{"num_hidden_layers": 8, "hidden_size": 640, "num_attention_heads": 10, "num_key_value_heads": 2, "head_dim": 64, "intermediate_size": 640, "vocab_size": 32768, "hidden_act": "swiglu", "norm": "rmsnorm", "norm_place": "pre", "norm_eps": 1e-05, "positions": "rope", "rope_theta": 53800.0, "rope_fraction": 1.0, "qk_norm": false, "attn_scale": 0.125, "bias": "qkv", "tie_word_embeddings": true, "parallel_block": false, "init": "uniform", "init_std_qkv": 0.0428, "init_std_o": 0.0428, "init_std_up": 0.0428, "init_std_down": 0.0, "optimizer": "muon_variant", "learning_rate": 0.00167, "lr_mult_o": 0.724, "lr_mult_up": 1.02, "beta1": 0.93, "lr_head": 0.00642, "max_grad_norm": 1.0, "warmup_steps": 200, "schedule": "wsd", "decay_fraction": 0.61, "decay_shape": "square", "final_lr_fraction": 0.1, "batch_tokens": [131072, 262144, 524288], "max_seq_len": 1024, "doc_mask": true, "train_tokens": 2050000000, "max_steps": 8013, "dataset": "wikipedia_en"}
MLP neurons of a small language model. Each row is named by its layer, matrix (gate and up: input weights) and neuron, and shows model dimensions 192-287. Each number is 500 + 40 x the weight over its row's rms, rounded and kept within 0 to 999. Numbers have three digits each. A neuron's up and down rows have the sign that makes its largest values positive.
Before each neuron's rows, "fires on" lists the tokens most often at its 100 highest values on Wikipedia text that the model never trained on.

fires on: ". ", "; ", ": ", ".) "
L2.gate576:593458540577435516500511516502429480466539597504448480497523498518486484537496454555497526501493536473511483426471545483535511520537512513511465483498507523445515525495491476534530486499482514514541497476404477489500526457532491497564546476497512485461499507487514498515449513448558520445
L2.up576:521507462531538474503444503523462479499506489526461520508551459516510533511504450507492600431471539484483441462531537473487495477496488484462516527517518480490464545462529437481508510519454565534490509562449569457463455544499453505515497518488453461456487539542511470517524553520501480529

fires on: ":", "Q", "k", "b", "q", "53"
L2.gate234:544484472559494469456475545554497562496468556502552551533482471506477434463563580479497530481504473454448473451479486445467489504467509479459496503470561448503465518508525488547501475504567464503493495409484486456509518498489457459455428484563554489510471525581502513487454512509487486517
L2.up234:453545501498491456425482468505530455500552517480447512466490510434557463387472482461515539487474550447492527526468518494448478542588513498528465480504505485495471495558556479458425440547449497435532619483514409486550503499465535417508455516466489469469530511460559462544439478501421519480

fires on: "as ", "called ", "My", "'"
L2.gate408:557484528488387499444519506538512540559494511422538402572575539536483500508492549528539513462535488557531562490496550496532489534563488445521486532500453563553461502525553487566469551461467523454534545461417497523486482510455506401458550455475547452459560537468486592534472536508509519516
L2.up408:548486539544480486451507505459468543565568508522476514501508484432551531488481489555538466517545490507493467428509542547471547516533531496511472515538481412513563424578438467522483494440546523449476434534469437486575507489435456499538484512511498407395483485503459533530561493444545494535

fires on: "dr", "Dr", "Tr", "tr", "cr", "Cr"
L2.gate96:496507464465441503482464516485545504485453493461528436464500541525522530568472496529567500536534458539496434521522461549452489557495496483513524558502497540551460510556530515482519472522491469512479523557601446522475451500570566475415441462553544562538410457478485466467441502459468485483
L2.up96:453536488561545531440526552491485470510490580539552449464496530456448471545447593519510532519441482519468466504497447479435514472540493518514507559552552451523445530547518482474479502475467516462481570518537508466570448506506492490472486492598530536522474449426490518454492512498537493528

fires on: "202"
L2.gate260:471450488536478506562576553527515479479530532507524539573532513477457567467535522543492559446490466493507499487471479516509517443482495466530501551536450575500503546505536465472500547586476432522466462526500440467460385525483592433496465484514520482506516556509483492511512552520518518457
L2.up260:462535547504507454501499482530536536437460540491442456492565489484498535441571561467496552507538517454446484556526527491555531467437548408490500582510491547477474519519488454493487439568443451476434521477451476524550403470543531445513592471519400501463586459494501615414509386462547518465

fires on: "re", "by", "up", "with", "7", "down"
L2.gate397:487535576499417553472467506477548465525548558386547450477567491512533539492506477512492469460502518513451490497455502524565421463549504473503515502503565571440456555532544503477522481478478507444474433482487545489512492495518494471506486479487473470416511576512465489469522475428512527476
L2.up397:431484473489517463495470547491459415502492517464546480495520476521495550522482483446490444490541514475440486517500531448503423515562497485448473527480548490449455549526502520480470427551398568508569491476462501580454537500498488498492535536519474543478504486564420480474467555458494518485

fires on: "aj", "ov", "ev", "j", "at ", "av"
L2.gate276:455440545500468521520492493410514424518467425540463467490532481474492484517497429539517565479525485499491487540480483473528403547535440548485477442581452518501540538474542543478536502491551520538523495544538497467441460482525468511468445445552461561557549542533489562467536492568519419419
L2.up276:481507480513504508518422540505469531432524454445503515507429484470506524476514562447436583523507505540573548559585577477408551546497500552527550511493510492438451557497500534481507519496526495496415431472581464465471513394479500520499518463465567468486515457517447531532469462523525514509

fires on: "took ", "take ", "taking ", "takes ", "date ", "taken "
L2.gate35:493463528445521520532525473463527457473522491515466476505537508483556556486512454550531444507489541560484497532509501479503515537557568519562431500507508485457528527535520532529458448438498571499496486515504559500498520484478496508587486549472520572521486450579556429560536438542536533547
L2.up35:505466526524499477495479507530496532496559498500556489438468438521447494506448548488546472423465561454508491512558443546450454473469474482479466434518507463497427520466442436480510563553507526594428451543484503520459473493476457464487539428506523531507529495551498504403524451520489494545

fires on: "Col", "al", "el", "Tol", "Del", "ol"
L2.gate360:455433506421576517524532564528515514430480502479522444521444430503437480494556462538572503514484477497479533497510583476475503529548535476538458512495491500454466499463511467473481488524471617522495498505432506493499542555508532474478509471489514542534446498462505524489448539524442483531
L2.up360:504456466452550511521559512487470514473519498492469485418487488523457418543602400541536528495427507494522504515474457476471445506497446451522502484475519457492395545478511502506438506472533510480499501546477477432511517512515504482550555460452457480503484502476480494423513538498513468522

fires on: ": ", "\n  ", "’", "— ", "- "
L2.gate120:486529501459532504510509564476449499489497523427515509447456506537550533416497504586491488455452443498455434513517444500513469556484481512548585503522559481457424475484419503554482572508513407466476570521525488492530502497557424450531587510506541507528444469473548514522505562454448516495
L2.up120:479509507466449431464555484547493493499456512466434405501532543559458454529499456471441538424530396457481509451465521506480544474461503492476524534534478503551479534503507531521557536515493447461470553426481429521523563470501441435459487516565535509548481508476560438422520463561500469501

fires on: "| ", "District ", "The ", "Group ", "were "
L2.gate444:558510538455465573491459491464496485438480459431445470472453580545469533508511473487396473535502504477531509536424485518495449485491533470530607452558532528454482459514514429538452467479434539520507507473476477492441470485470486516462468479461525469563494439537468523474523506478418469478
L2.up444:530411538556456546533439488518497481571469449554565462517461544563555480387449469498411554537495485528455547487488498469499493540483515536507529504487501488537405552412518509440529501506652483506482451440513508524480506481542540445517482533455480498541587507483481505505486513445457590435

fires on: "had ", "No", "it", "He", "have "
L2.gate450:485598476476500506485448508490524477533474447503532497506557536496499505427511483550450509525463477559448538549510576475466487521545495542453478457485473487471447520542413497501445482497437488478496541555481458551515512478554405485536557443501442451513480477468502478545508463566495477519
L2.up450:477457438492499461409498542474464550504420490496510520467580529481517466505492542502562478583555484550460549590524522433575505527488529480527468453497496568577499495516504516519528476510437500516516514480496494572514459479515471476472512499439478498451519508446485521550468477479529459505

fires on: "O", "San ", "a ", "ti", "Al"
L2.gate205:463485496490519504480532456445436545546544535532557417496481501562387520457443506520500442493479540474529507492528458498486562437521523510491519481555431523496498529507479514467567437521507531514478524503470473528489477506514463506542509452488561522506515528481469508520503398591450538489
L2.up205:529582415508517544475482506592475487514440487452517453436463516473434521514499486459524506486542510497564495439486512507483526400435551477540463469498499526487436523508514462552514483505556454492516534493549458489593501494522459513494589485532542494515510551502520508513500545467566487461

fires on: "per", "0", "Per", "9", "7", "8"
L2.gate370:501602483442532525515528503472522535571517532549479511517439505442462516492453494472557461514509552512529479452551582485516470449514508503482525524544476430475555513512530437537500511560544539463481524555489592562474511520516499495471506541569502492405560565445506408521515459508587497560
L2.up370:553498446448552452555529429517589520473505506464505474493560463498478464498505482499561530545491578548515516478497551527449493438531522532529428506453488500461484513510559501515484587467486434541513444497479554463493516560565500384400509473443437460546517502510495443531551531574515509533

fires on: "| ", "on ", "along ", "i ", "via "
L2.gate424:485490514489566481551510439545537629473424500483514538455518455470523482407531494503487523535549503532451522482536455446579471446529558456500534473558517533494507548547467437542489463507508498492459439482488501500533521420524450510505460572523464509418394528527512480463465428496500583495
L2.up424:534487514504481551629433500513593472526462475426460512444558531550438450427569565473535490549508523502523493507501521482505503563465527515513477443534539484541490501531463454517479511543498534496508540494519534459581495497501520509543506520454542514458457530454521470489578483586503461448

fires on: "| ", "/ ", ", "
L2.gate272:502431487411556460506502471506510525396526487522574430502455591554447482552494526472462487538514530513429488545510488537536454518507459451487478517444520550492461467455512491533563487524517524535500471514486532445445459521380463498528506435444480478417431488499498496499482454502500512519
L2.up272:462450534465489449521440497544566531499556549542503477486553389551486508523467509457486534502463504541465525516482605597516468512510491473478467513436507521535533496473470497546506498474493461459521552522489479542485523528527509529454483561488465522538393524481491502527512509472499416504

fires on: ". ", "-", "U", "ó"
L2.gate331:493614563406453479436499546517495505504503448485520515466508603458584457479514547541597502560529452506513583492498526457510488499513575472457554474424520519506468553507467517508544513542441523478497530504530527444516463522455517408504516557444588503455381513447568497497452524520509544421
L2.up331:422466485544552527516484560497524503546464452507442424528556479406473545571516487467564537549418506475515547469491505526482472519477482490544561545540566446462533571522434541522496501483437493480486487504459444469537552428513502466440571524464536529500501612463496489481488505533508482467